{"n_layer": 12, "d_model": 224, "n_head": 5, "n_kv_head": 5, "head_dim": 64, "d_mlp": 448, "vocab_size": 2048, "activation": "swiglu", "norm": "rmsnorm", "norm_place": "pre", "norm_eps": 1e-05, "positions": "rope", "rope_base": 10000.0, "rope_fraction": 1.0, "qk_norm": true, "attn_scale": 0.148, "bias": "none", "tie_embeddings": false, "parallel_block": false, "extras": ["capped logits"], "init": "normal", "init_std_qkv": 0.0274, "init_std_o": 0.0, "init_std_up": 0.0274, "init_std_down": 0.0, "optimizer": "muon_variant", "lr": 0.00759, "beta1": 0.95, "weight_decay": 0.055, "lr_head": 0.00528, "warmup_steps": 0, "schedule": "cos", "final_lr_fraction": 0.03, "batch_tokens": [16384, 32768, 65536], "seq_len": 128, "doc_mask": true, "train_tokens": 212200000, "steps": 6428, "dataset": "wikipedia_en"}
MLP neurons of a small language model. Each row is named by its layer, matrix (gate and up: input weights; down: output weights) and neuron, and shows model dimensions 48-111. Each number is 200 + 30 x the weight over its row's rms, rounded and kept within 0 to 999. A neuron's up and down rows have the sign that makes its largest values positive.
After each neuron's rows, "fires after" lists the tokens most often just before its 100 highest values on Wikipedia text that the model never trained on; "fires on" lists the tokens most often at its 100 highest values on Wikipedia text that the model never trained on.

L2.gate404,175,184,196,235,167,137,171,171,176,209,173,249,244,151,175,226,193,197,246,144,163,222,194,224,230,204,205,235,211,185,210,202,184,191,184,220,178,263,232,217,183,190,164,222,226,137,230,212,192,239,210,195,231,199,196,200,238,219,166,170,202,212,193,260
L2.up404,188,225,191,232,177,176,143,192,193,213,206,235,178,153,233,209,211,189,243,127,211,194,184,184,166,205,202,228,200,211,230,212,146,207,223,254,187,266,176,196,212,196,152,179,145,140,221,228,171,228,197,209,235,198,217,189,174,211,149,183,218,205,210,244
L2.down404,221,206,158,181,179,231,250,212,141,274,137,221,225,213,231,246,214,222,216,229,204,205,129,255,225,224,118,187,229,211,166,210,170,199,175,191,219,215,260,209,231,167,143,182,221,175,186,201,183,241,197,240,185,224,215,195,201,162,216,140,233,147,175,154
fires after: "In", "in", "ec", "E", "rec", "Min"
fires on: "stit", "duc", "eded ", "istr", "u"

L6.gate10,207,174,158,215,195,185,271,188,181,268,213,155,214,179,252,248,203,204,187,211,182,267,225,228,215,189,195,173,199,220,209,126,203,209,201,169,229,152,214,185,127,206,200,163,206,226,187,204,211,215,170,166,180,197,190,215,255,205,218,244,235,163,218,228
L6.up10,206,205,162,238,168,231,246,213,174,197,223,246,274,236,159,212,169,214,212,150,209,147,179,198,216,219,238,138,230,220,173,200,195,186,215,208,194,199,168,221,208,274,199,154,202,231,164,248,162,202,178,155,215,248,202,152,165,238,183,211,220,244,218,226
L6.down10,182,195,261,185,231,196,226,256,186,187,253,195,262,139,214,149,176,189,233,166,212,220,137,202,227,183,198,260,221,212,246,155,187,223,150,170,184,206,197,154,192,189,205,195,197,170,190,222,227,190,213,157,175,249,192,213,216,154,228,235,179,221,162,155
fires after: "M", "U", "m", "Ro", "200"
fires on: "ay", "id", "eg", ".", "ch", "g"

L4.gate393,174,169,170,233,243,183,218,182,199,221,185,255,185,194,202,239,189,241,227,194,208,196,164,183,219,170,163,184,223,211,282,205,167,205,118,179,237,218,206,164,269,178,238,209,275,248,173,173,216,222,177,256,227,164,189,195,170,223,219,209,257,189,235,196
L4.up393,194,174,163,207,241,194,263,216,249,238,211,179,185,170,239,217,151,215,193,206,195,188,142,176,219,237,158,186,199,228,232,256,188,200,169,172,230,175,200,183,247,138,204,228,240,241,229,199,202,236,167,206,221,182,179,217,217,223,212,154,238,171,240,220
L4.down393,165,198,146,217,203,189,254,197,200,171,184,221,183,196,246,186,196,264,206,207,157,210,202,241,221,207,169,169,189,225,244,188,222,190,130,170,200,279,204,175,266,210,165,242,213,216,200,246,189,207,209,242,193,177,228,179,233,214,273,184,225,163,230,208
fires after: "\n\n", ")"
fires on: "==", "\n\n"

L6.gate31,207,145,173,173,198,204,168,217,140,231,191,195,232,152,175,218,220,240,207,216,226,178,238,232,239,237,197,219,206,182,299,284,219,209,199,189,236,199,167,200,146,154,180,168,192,216,183,234,198,183,174,255,160,217,201,164,183,204,202,205,207,219,232,229
L6.up31,248,200,196,191,196,210,185,237,232,193,202,128,219,263,196,229,188,156,161,213,152,197,231,232,169,217,147,178,178,218,189,182,199,180,227,155,188,235,248,154,187,245,137,214,205,174,215,173,175,172,220,174,145,204,182,181,215,165,165,213,154,173,210,231
L6.down31,199,212,203,210,222,210,238,282,202,147,250,150,204,173,178,218,179,156,161,176,210,237,182,168,197,246,202,181,222,204,198,163,236,247,224,211,243,201,178,182,244,190,196,216,197,191,160,229,195,237,195,218,247,233,191,160,196,189,212,191,193,175,173,177
fires after: "| ", "er", "m", "im", "li", "lim"
fires on: "b", "−", "+", "z", "iz"

L6.gate161,227,185,166,184,172,178,165,226,220,160,153,213,219,208,193,196,199,198,250,146,247,210,245,178,158,208,241,242,207,185,122,247,183,246,190,247,183,196,116,186,236,188,180,207,202,206,163,185,226,195,187,215,240,215,171,166,219,178,261,221,239,250,210,182
L6.up161,191,191,173,258,198,236,175,218,197,203,211,223,201,138,258,210,194,221,215,179,234,197,180,249,132,162,196,178,183,220,181,165,135,170,209,195,178,194,201,231,193,196,197,216,217,204,214,215,222,175,217,195,238,155,190,183,235,223,211,187,232,190,172,242
L6.down161,160,142,194,237,181,232,217,174,214,169,189,259,175,194,211,207,198,239,196,213,145,258,222,271,163,244,226,208,279,211,160,170,210,167,169,182,226,197,152,215,260,186,190,177,207,164,202,175,184,193,160,186,216,248,197,139,231,207,220,215,138,200,229,198
fires after: "was ", "b", "M", "c", "B", "appro"
fires on: "an", "born ", "based ", "ax", "x", "ust"

L2.gate78,197,185,172,217,222,186,265,192,205,207,203,233,192,147,222,210,156,142,202,132,250,213,225,214,210,197,222,189,217,150,209,140,194,174,203,228,193,219,198,191,197,160,241,214,195,185,173,183,221,183,175,201,209,208,206,205,170,150,180,238,143,231,214,177
L2.up78,206,170,178,236,240,206,218,220,184,229,239,259,239,177,224,220,209,140,149,121,196,231,175,161,225,171,247,171,220,168,194,219,191,172,233,256,109,220,227,210,173,167,228,203,189,196,206,212,235,228,228,184,204,260,141,164,170,139,223,206,215,206,194,207
L2.down78,162,237,188,154,184,174,175,215,190,193,223,140,147,175,194,257,185,203,197,224,240,193,173,266,203,231,232,239,198,204,220,211,185,190,199,203,222,164,187,198,228,182,183,223,246,222,203,207,200,138,248,164,225,199,233,226,217,188,184,251,243,233,178,179
fires after: "j", "J", "eas", "D", "ov", "ol"
fires on: "ud", "ed", "od", "an", "en", "on"

L2.gate134,209,259,163,205,216,212,206,137,191,184,179,244,211,204,175,210,155,170,156,149,199,188,230,137,165,201,182,156,204,183,239,164,218,235,233,239,218,212,182,200,217,201,203,138,194,215,171,231,176,208,190,169,220,180,176,165,220,173,183,165,216,176,164,174
L2.up134,206,266,145,221,226,251,229,148,185,196,158,213,202,190,154,214,147,173,156,182,137,175,205,194,200,211,169,172,218,192,241,177,191,290,213,203,178,217,199,214,176,187,185,162,243,164,185,188,198,227,186,169,201,194,135,198,190,159,188,170,210,216,145,206
L2.down134,186,236,190,213,209,178,224,224,219,183,185,249,185,201,224,214,185,180,215,240,172,193,205,170,234,187,168,194,227,166,159,217,160,217,249,217,243,174,200,214,223,143,197,218,172,190,187,199,139,188,191,195,234,231,188,205,194,174,196,180,225,204,122,212
fires after: "| ", "\"", ": ", ". "
fires on: "M"

L6.gate342,162,150,208,199,206,204,158,220,163,206,219,208,262,261,177,201,217,193,155,171,225,194,218,183,207,212,197,218,185,183,208,232,177,191,226,209,219,213,200,229,207,128,193,169,279,227,239,258,174,220,245,226,201,165,191,200,211,231,170,162,175,209,220,216
L6.up342,193,199,193,176,201,159,201,214,220,230,189,211,219,201,186,172,170,187,242,204,214,197,255,156,274,194,166,165,215,213,204,222,210,167,199,198,222,224,195,168,231,154,224,115,214,205,263,177,200,159,190,233,187,164,159,184,148,248,183,237,191,195,194,166
L6.down342,217,168,182,160,238,218,219,202,220,202,178,208,189,190,168,260,156,250,249,162,198,98,203,160,156,149,193,196,221,159,220,195,195,180,206,206,189,154,189,200,138,208,216,160,163,238,162,176,183,205,145,188,194,191,196,165,177,208,130,210,185,153,250,183
fires after: "c", "al", "li", "C", "Al"
fires on: "y", "f", "ir", "ong", "in", "el"

L4.gate55,182,198,196,201,213,254,227,186,198,195,223,222,260,248,181,163,198,246,182,181,152,140,201,175,181,177,207,201,201,172,169,162,227,178,120,206,197,215,185,196,235,241,234,259,183,190,224,181,184,209,152,177,236,219,242,178,182,171,240,222,239,227,190,212
L4.up55,184,171,178,263,152,203,205,226,223,238,184,215,199,209,113,188,137,288,131,193,191,209,177,176,159,196,207,173,235,180,218,189,171,193,132,196,222,237,155,229,181,182,219,191,218,197,230,162,195,192,260,240,246,192,163,200,177,204,204,168,275,199,170,203
L4.down55,219,238,181,243,191,242,184,245,190,204,292,175,210,150,192,187,196,188,171,241,213,219,190,195,201,173,194,255,204,228,226,194,220,213,248,250,184,202,165,223,232,144,197,199,208,203,189,216,240,233,215,194,164,181,175,190,211,180,204,154,224,188,190,170
fires after: "P", "S", "s", "p", "str", "dr"
fires on: "um", "at", "ug", "ac", "pe", "ur"

L2.gate196,184,224,210,150,195,177,232,178,165,227,143,176,256,254,179,206,190,146,205,153,191,226,242,221,224,200,173,216,178,220,175,169,260,191,187,177,181,202,192,258,165,183,164,184,237,170,215,208,224,226,197,218,185,171,173,195,167,201,225,223,242,245,206,197
L2.up196,219,145,225,183,144,189,203,239,174,234,206,225,202,214,224,161,209,203,201,182,225,250,201,262,202,160,229,213,173,199,241,207,210,158,233,216,200,174,209,199,193,160,196,142,226,196,227,142,211,248,169,228,200,224,223,164,168,213,180,213,229,191,138,223
L2.down196,189,174,210,198,195,213,205,236,182,199,236,204,197,180,163,209,175,175,221,188,247,184,213,220,178,239,202,217,278,238,160,194,226,237,246,144,200,208,188,180,241,178,211,196,270,196,203,276,150,228,121,215,194,175,216,189,184,214,153,241,203,216,131,181
fires after: "D", "J", "R", "T", "L", "el"
fires on: "od", "ud", "ah", "ind", "and"

L2.gate395,199,193,147,207,242,241,193,174,234,167,178,189,192,137,202,220,180,238,210,147,164,195,174,177,148,229,165,250,179,216,122,162,187,194,205,157,210,229,191,206,205,198,217,141,242,224,183,231,199,177,186,233,229,173,129,153,201,184,233,180,169,181,161,232
L2.up395,182,180,213,110,173,236,227,201,184,206,191,195,211,192,211,228,225,150,179,176,233,213,184,232,147,175,207,227,165,223,173,259,249,179,241,159,176,190,191,209,179,203,259,229,173,227,249,192,198,177,210,224,165,188,206,197,201,201,196,208,259,138,217,215
L2.down395,199,223,203,240,180,205,211,155,204,127,189,193,246,217,187,140,150,200,195,222,200,209,205,197,206,238,195,195,206,211,88,183,173,234,224,207,193,216,224,170,193,140,171,179,184,276,199,233,209,230,192,243,173,196,234,198,186,219,209,216,241,191,132,227
fires after: "C", "M", "m", "c", "N", "appro"
fires on: "x", "ay", "am", "ax", "ess", "ach"

L4.gate447,188,192,250,216,240,205,172,232,205,134,239,234,190,181,239,184,243,165,220,191,148,225,195,233,206,108,263,236,174,165,215,192,218,199,202,166,269,193,208,172,181,179,192,154,262,184,195,224,230,237,172,171,215,225,210,236,195,209,167,193,208,202,196,232
L4.up447,141,175,264,255,187,237,154,163,197,159,178,175,210,207,162,158,204,195,198,210,187,209,211,199,176,217,231,192,236,214,206,219,182,200,124,151,186,234,178,210,236,200,138,186,188,220,198,202,207,222,141,243,242,162,212,178,151,195,158,230,189,232,191,227
L4.down447,179,191,241,180,171,190,263,250,226,237,256,181,209,177,161,207,187,187,190,157,183,196,197,223,255,133,167,201,253,209,194,179,231,190,182,195,262,218,212,160,210,209,154,268,232,218,240,229,216,218,163,168,218,224,170,163,150,143,203,215,198,191,181,187
fires after: "s", "S", "re", "ind", "uc"
fires on: "ome", "ep", "ust", "pe", "aug", "ug"

L2.gate365,176,204,196,246,184,182,176,128,217,219,205,170,237,205,191,269,161,194,225,152,188,220,233,156,203,189,201,198,175,172,240,262,205,180,214,181,279,182,207,201,214,232,159,192,136,242,202,218,199,236,142,211,225,222,210,165,164,208,147,169,237,218,214,201
L2.up365,250,219,199,195,220,189,168,196,215,193,190,160,187,196,173,199,208,242,197,179,204,169,210,194,163,181,202,213,172,197,177,207,201,245,219,214,275,180,163,178,200,201,173,210,208,218,241,169,229,235,175,171,201,204,180,200,219,173,197,143,194,165,183,278
L2.down365,212,184,225,187,208,240,172,223,205,199,144,189,187,179,238,215,143,240,183,245,195,183,166,191,169,221,159,223,211,176,186,246,169,252,211,259,200,208,229,225,201,141,221,206,180,184,194,210,231,164,166,190,204,191,176,160,188,255,216,174,157,140,193,144
fires after: "C", "A", "ac", "c", "19 "
fires on: "p", "exp", "er", "as", "urr", "li"